python train.py --norm="rmsnorm" --decay_shape="linear" --train_tokens=660200000
MLP neurons of a small language model. Each row is named by its layer, matrix (gate and up: input weights) and neuron, and shows model dimensions 64-255. Each number is 500 + 25 x the weight over its row's rms, rounded and kept within 0 to 999. Numbers have three digits each. A neuron's up and down rows have the sign that makes its largest values positive.
After each neuron's rows, "fires in" lists the words (lower case) most often at its 100 highest values on Wikipedia text that the model never trained on; "fires on" lists the tokens most often at its 100 highest values on Wikipedia text that the model never trained on. A number after a token or word is its count.

L6.gate175:488494462512491531494470484519512490475519470484517489526488503512561539490488486504512522482495472458529529520483458443546541495485472504490482510488539475522486503501480499478541445492488488480529494494471493535503468470482481493460511493436512507514544458511469478511490482461498540487460481550490530508512524526508491516550536477500498456532501488491491526488498489502507572542489492497472518496458457500522527502505543438511474528497525499485489504498518508541493510544549506495516517491486517494455496462487448445456494513500482515504511521550474456523517490517490520495
L6.up175:538499465501493477491516492505486502486511465495525505469475521524501517486430483551506498492482469475519491513505500487484477484495492491499458498544517453517456491515486492481487487535492499506489491452492460510534496480475483475500485502453513548494561519553466496476455456501474491480477521503522531494501496516500471488530500497497530484511510510530503502519479503491526506521485489499483491492490498480494537530488486484524513490495529528471513570520467529495517509501530514543498469545499482486490511491499497480469473499514477481486492519504456532534500525431465526455
fires in: "the" 67, "video" 5
fires on: " The" 73, "ide" 8, "or" 6

L8.gate135:469485517519528494479454507490529521497543479458465522519501502489519526518541452523502502505472508487501537529509536508492508516466521513519511493505538535497491488524516509461512540511496484517487500467527514502509485517473460508512470516512466497475522474477515466512465470466481502459463493497529507528496527544480510479523499481527512543467503512497498549466482481476494501527522517526490527493511517505494487506538526462479509534535514479505505527521518556478506497492499532476506555500496480513544515508501492453513512506483461504523477490480506471519497478500494479553
L8.up135:477470500507485518493476518505484473500500503479521461496536516492500416498507475461534467524466480496532454522478509528464463493480475464503513540515497450438537512510462520513516477497472491509519491493483499473537497519540473542499472501511518509477502518451530467492490509510520502496510548490481484527502532481485499493428527478499485496479520484456509542516480508490469533492495492476501499501541528524528494505516465538530513493496519476479526493495511475488512468527523457513492529483494459499533444472478468547512478513540463516499522491472456513529458521477459520501
fires in: "with" 72, "to" 8, "without" 4, "withdrew" 4
fires on: " with" 76, " to" 8, "ith" 6

L6.gate320:479521473510497536490511510502501500505560494472513526472473489506485522489462476518515512485483499515501516515494522499529477530483463477506494480474490459505520479523545487497518511491489485524533530508478488530486538451487515537480509512500532496477503508510459469537512524521491482491450497491513525552473504481454497542472484500483507493503506516514498464527467532499493491538483488464482495496486479513493508467537485510531435555514507486458498477504505498498467501458433507510493508547524510457469528509530507496465517465467488546547485504485514514521503536472549525457
L6.up320:442491489468542485495541505501538479500518521484532496485509460491525496471537521521479475493459498458537503467495542500497536453527494474483494485528510504487490438512542463500472502459491513526496513460534495497510488510498503484541538480510465475508515534525510526507529507450514476490539507464488481466506515485480448486557469481463482450513488527484497478453480444534499480539478538507509474501470479485516522493540500502518489512488470550533469516534477490504477528511458476493509491520497477535521521482485539498497510519472460512516453533504513513481524524489504536454
fires in: "not" 39, "van" 6, "time" 5, "notable" 4
fires on: " not" 50, "an" 6, "er" 6, " time" 5, "ot" 4, "cept" 4

L5.gate419:514480478496539457531492439531538490467475514510523466524535533542488468532499501483495490526495540531496469485477504475522502526480486490516491503501480489488507498514497512501511517462492524487468462505507508525479454499523451521482520484500482519523514449463525496547514482558533480489503441572484495487504542512512523528501522520499531492504478471528471504483510518552522483492554495518500459466487459463558500540528516497533477500490501543507532483494444499540550495521528530491492501494510482483483505496467497506503459470491498473502509511487422524531535508500511496493
L5.up419:520536556462533508510480511490502510520549496470508483500497486472464507506516512494505479479495477503495496473481516548507467504472517477516528516538518450534475477517519498482480525516497542536477468500509549511535499500501544490482500512483455466529503482475443478472511512506480516516520513451493491515546491505477492517454482548518510511503480518520507496459516524557498499512494443493455508535512504489525479498502501485485495520584499484487498486458511489487538541478521488505480472479531493502496462493493511512509511507516482493501533442583489498536524478492489487496
fires in: "west" 13, "east" 10, "north" 9, "southwest" 8, "instead" 5, "south" 5
fires on: "est" 21, "z" 14, "ast" 12, " south" 10, "igh" 10, " north" 9

L2.gate604:494515483547483538501523564502510500522502511522459450497529532481454477513498524565495516502516517500447483527471512484464495500509472529516505491545485532488465526498498496496501477529500504492483505532534518471444544493536444493504484510544543480441500485515501515552473514536476473495466482490506492508507481451493507486504525538507570535461531534504514485503537492504524494539549483513512486492478498554501516510463493464468515471451467499540500493505461499514483536519475547519465526513496551527506492430484507474511494450484542541506522489481493513503496513509557488504
L2.up604:528517508465508548514486519521538506481492549501541455498511527516508474473507460472492471516457530488468486548510500514480469502466515474531524548540488499508467524507476496424489501500478540531487482526482504491508500464493500490495522497518503503477490522527526504513507508527465468496444491520503508478528499510481519480530504497548526467495478548557482520512506516484544484510533515511516534522500476512523493474499446518516452499470492477553523497484517502485483517528502531512453522511516471517492531513508508557496488482490491516515520542489455523460474517508503502516
fires in: "film" 17, "episode" 11, "episodes" 9, "season" 9, "release" 8, "released" 8
fires on: " film" 19, "pisode" 11, "pis" 10, " rele" 10, " season" 9, " released" 8

L2.gate243:489465462472520539490506462514502508477512492500484542497502489489481507495518510493526499482483510497446503504512502517535472472470485488521498481501482513506502483505512468471515522461501471503488520512516510530502520475522501523473515491475515541507497528519537459480466508475480507504455520510504437502484538469501520482513498506543497516511550539483470479512479514515473533504464458509487491456518439508510486439518477513495442532477543489504472505489487453488552528499482472485515497501506451485521511484529513522495466528515505475507481484493494479487495487555484464480
L2.up243:485441463526506492541445501456525518481504478518486486492487474513469503493500464477487467474528495497467460517497487544482527520462512494509491499527485518492460525490491514527521498548483469500496517552479474534513487501505501532428513499510489497487493519458569501508466503479474510519426486516527446490490496494432505477489475517518499487483515509458526483552536532504501516446514480490472487509516484483478503481553458468488517498473505512491492472506461475476527456502477499476478503453515471472508517489548505525495501500495547502507485471479524486499520455480524478516
fires in: "group" 16, "institute" 10, "association" 8, "program" 7, "tv" 7, "community" 6
fires on: "oup" 12, " group" 12, " program" 10, "ute" 10, "ociation" 8, "V" 8

L2.gate308:517517497509479507511489577502546480487495448470505509494517492478469528473484515494514521514524470511516465505538478531482538483503507521501491515510485496500512531517468506486459515514525513508487529462510517514503510491512470475471492506489491505487480464489545486503492503511476469477526444511448527474498499492528492497454537492510560489519522487530452499518519509479509483506500508524484526518512482484491493517506522507479492532486465501488473483542538519532478520533471465502442487475472528549518493470512535433478484517464478506532502497465493486501512458503518466485
L2.up308:516535499504473511493482563491537459472481483491480524499486485490482527496504529483511514476526505479536522503549503521478517476489525492476504509524465476502496517518500505470487493470523517486491505478538534477500509505513429500485496466505519463438462483447514499487516488507498465456488489544450533486489489514492540526484494519478538512504509512527484496519506521497520473497490477520501499505488464503469493516471521520497496533525475487492495486530526493513486524503502469504448505494469499521496478458486498426481511522488539500569503490470535521490515476534457495467
fires in: "found" 17, "founded" 14, "established" 7, "people" 7, "created" 6, "foundation" 6
fires on: " found" 38, " cre" 16, " estab" 11, " Pe" 10, "ound" 6, "am" 6

L2.gate209:482532507498491467539459508519487515490479503505504508539477480488489456512521519485464456499495443536501460521526439518504507536492465530481528510518482509478504517502510510504562465516488493531493536521521437504505423456568478519506487508518518486485526482513537472460496481511459500475489522506485496494505498497490486507510497506541489539532543464475466523508516521502498527514510492483456503535475495522486489517481474560490535504532479531532538490517477468519512515505514519496514512476523510485456481521510496495481517486488522506525516459500560561537546471534508517538
L2.up209:486534480505463461501481495497494471494475495504526528471480481506498505474502520486476473537486509527500457491518452541530516512467452514492476512502499492525496466490506487455500494500518489514519526477538498509488448492521487505529481489508523514476547455520495518471492465508481480513503544533520483523497532523523509482518540492524502519521497511493469497477513511495480541523556486476503486510511489492501503505474508508512499495513479511492504521488518492517455521518547488546505524494483449499482516568523527484501475496491478500489477487468553504493510521467527496481
fires in: "2004" 17, "2002" 10, "political" 9, "popular" 8, "public" 8
fires on: "004" 19, " polit" 17, " public" 16, " popul" 12, "002" 10, "opul" 8

L4.gate227:489508491438516466550528492514489520497518500492485525511471507523488471494502442505475529500524516487514482474480514491512529538485452456485484490512518492474549493522533499486496481474525453528459466526493516491509488496508492513542548514492440488478471488523522491512519458442512480497491482493520484547479469531501511524472496486513496518513523505471473511460483551526541498548530510490490502467505429505477522516460462506482519505528475523492521551502488504509501509493507487514523446489497532522499527507513482501496460463502518547529491474503445528505486555485496526507
L4.up227:529452487441573467478525473495475525524479486471503500494499511496504480484518533526493495477529484506522481516555512511466505499488513511479471530444488494532495520480480483522487487479495493481514560505531508500514456501452539440492484539507517490492541486520529503490493476502488487486492508514510508494484496496467510544510518465525518512515463505494505503511506530497512483435478503481516516469511535541525531500498522469499540553476542490499488446518518480515502500494512486495467485461458484496485474516502538518564506530522484475479471494506500511454528480492490529467
fires in: "30" 17, "south" 17, "28" 11, "29" 10
fires on: " South" 18, "30" 17, "ant" 13, "28" 12, "29" 10, "aj" 8

L2.gate113:507484490511467547471519501509492485514496472471441475501513491495479484468488471556475528534513533488547518510480487494458477485509554507547474550512471505526468522487502504492534504477524495496464458488517483537474502490507499459511518502504483503521516521524489489495498542494496487548514510485529500468526492458514492476493495477535490551492518493484486490482517533513537491523560499482504507483524501486512514510483481518519462487530461475487524459478547456498516475488486504499510518521481510471490516525491523538565522502493516492507496538479524487476527525527546469470
L2.up113:477495498495504492478473469523547521524500467460482479506520475499523507465458455473486543509493557523560519490494495508430492539545538486452488526513497478525444526473484522501495531492481485478485464493534492515516470499476519479550472538445480488540517495524506455497495513483487488537500512511485482461514477462484486466510492475527484521511534512490503453493511519476490510527530492485498488508548496512523518512508497521540494495494474466514491451492516480499523484491518490505473524561504504462508524492472512538514501505545509493517506496513497479469536473515506519526
fires in: "de" 23, "degree" 11, "launched" 10, "launch" 4, "deal" 4, "device" 4
fires on: " de" 56, " la" 18, " del" 8, " De" 6, " La" 6

L2.gate377:469532492493435516493525454566491482497498519520480499508485516495500488534482495559533482471501487481491463499485501510525491540471528514486456483521483513486529519494492498502526489507464486517522501529499503522466468478508490486501511523532475526492470495473525516506466506511514532464514450512517496503491499463485505532518522460468503552513508462498531504521516522496515479517545462539478499500529514524499521481500538533557468493529508462479530518540482500533482491524524539444472530507462487485462492518533499523508523480482475477476497462529488480507519469492504507527
L2.up377:490502521487462487503477522491459511503477524518521448558495484542465503473511519493500500484472458501477495464477492526481502515526493511494473484509470480489437482498497481465516510445502494488470500512488516519468489499488522499491485454475452495485502532465426516469504488476517490472542495523504505516504485469446559492503488499480536530488470498525506534498486482450506480487518524524473482567494489490494503499487540506542524484537469472481534520517501524497492480505512509498460468524456483455504495497505483484486465494456490503521451475516494516526517486511514543492
fires in: "de" 49, "degree" 11, "deal" 5, "device" 4
fires on: " de" 84, " De" 9

L2.gate80:484490475515524496474474516510539496480463524490502483510484469495505496547478519449501546503534485499492493491545500474505533515469526524503521517527499474511564519534507502551455548458508491513483505488522526489535466511481534521476470492494524498502481489498575523486514555510464505508520524490472494517448514528514530490455493479507509504551548533534519518533474542487501481529487493513484534514500462540480501515518479540487520470551484499473462522529472520518486471515510464481501486486456510523502482471488489453513475491501460472524490482473495511513498508543475470462
L2.up80:543496527514520498534470518468486494450502494507539514493508507494494515491506512512523507443515478453506468483486490552570471473490527466534494514495504513505493488502527532504503487475484495509512504477491471475551507513488544472500506523492474470497494486440522471491512509508523472547517544539478507520481497498516521512500468503555474501510517503533498493510515504487477489491507475508479490454472493479508492508515485517513547458504466509535500479478502487568500490476507502530526479466471442489516470471512505498465479495533498549474475489456478467475478497479471486483
fires in: "found" 18, "founded" 16, "own" 9, "foundation" 6, "open" 6, "opened" 5
fires on: " found" 39, " own" 19, " open" 14, "ound" 8

L4.gate340:504492538497488507507517513510530520532498513485517511500536494458543503492499497503535506482445512516488503474505479497473524507522481506536514486504567505506435540470513502502503506440511499459524493536532514504485445507471475485516526522513517504518521556543475505559517484495511485487538499482505447536497494513481491532544533426475507500485511511521492542511520544527504494536521521473493516527459444521514499513480535514511524519518492448502509493508483494542491480544521499525495528519494502480486466512489486526487479494470474482441481529423493490526547493518477547488
L4.up340:495512510509491479532487518475479536557551558510526521539489498491443481533487513506539461503467554549524468479479519517486468513521514480491480526523521538489530513509477509533490495498495467501489569491502524512511503519535498498512528494501489455475445509529517479508503474491506462524554524467538470444490528502491498482526529542509552502487518499523503502503526538507507471511512468518510499513516483471498470502487534508523468507492507525521527483512510479520503518510487496455511472519538508521492487517527507484493459455531491517475540513495497488522519444542515519530
fires in: "county" 24, "township" 15, "railroad" 7, "route" 4
fires on: " County" 24, "hip" 16, "ad" 10, "ct" 6

L2.gate705:508504491485472492488496511464514473473472522523466508514500539492488506492443490499461478496475537498511510511566556508510497494535493490512476479509485478487471445511535503503486500515499530539503478507512506490440532515402474527500467491507500474533521471488475492488532514492524508469489468462492473417523514493556470501506506515484477483521515494508493502495494509515417477512504492522479467534526437442512512535484498496543482451477546492483463510496448507511512537483487504474507568536511524512570485509451511477505460515491553500535544525507549519481477531474538504494
L2.up705:490510471498497495486492467525511491440489473511494526494479542535486542490446522516462488524480470467523462525539454500535517494537467489527470507431492483478534485509525524505514505497517495492478492519520504508567480502513502484542496483466540476487528475511457527501489477500525507538505512521459546514508508507497552515536494498486479504544493514530495488519442478484465483472509506463468475547495497515482493469515516532533506515512490516542480461467487473458486502495531474498508511518491496509479461519493494527507523507502499531497509487471540514506509517535493520492
fires in: "place" 18, "record" 13, "medal" 11, "event" 8, "recording" 8
fires on: " record" 29, " place" 18, " medal" 14, " event" 13, " compet" 7, "RA" 5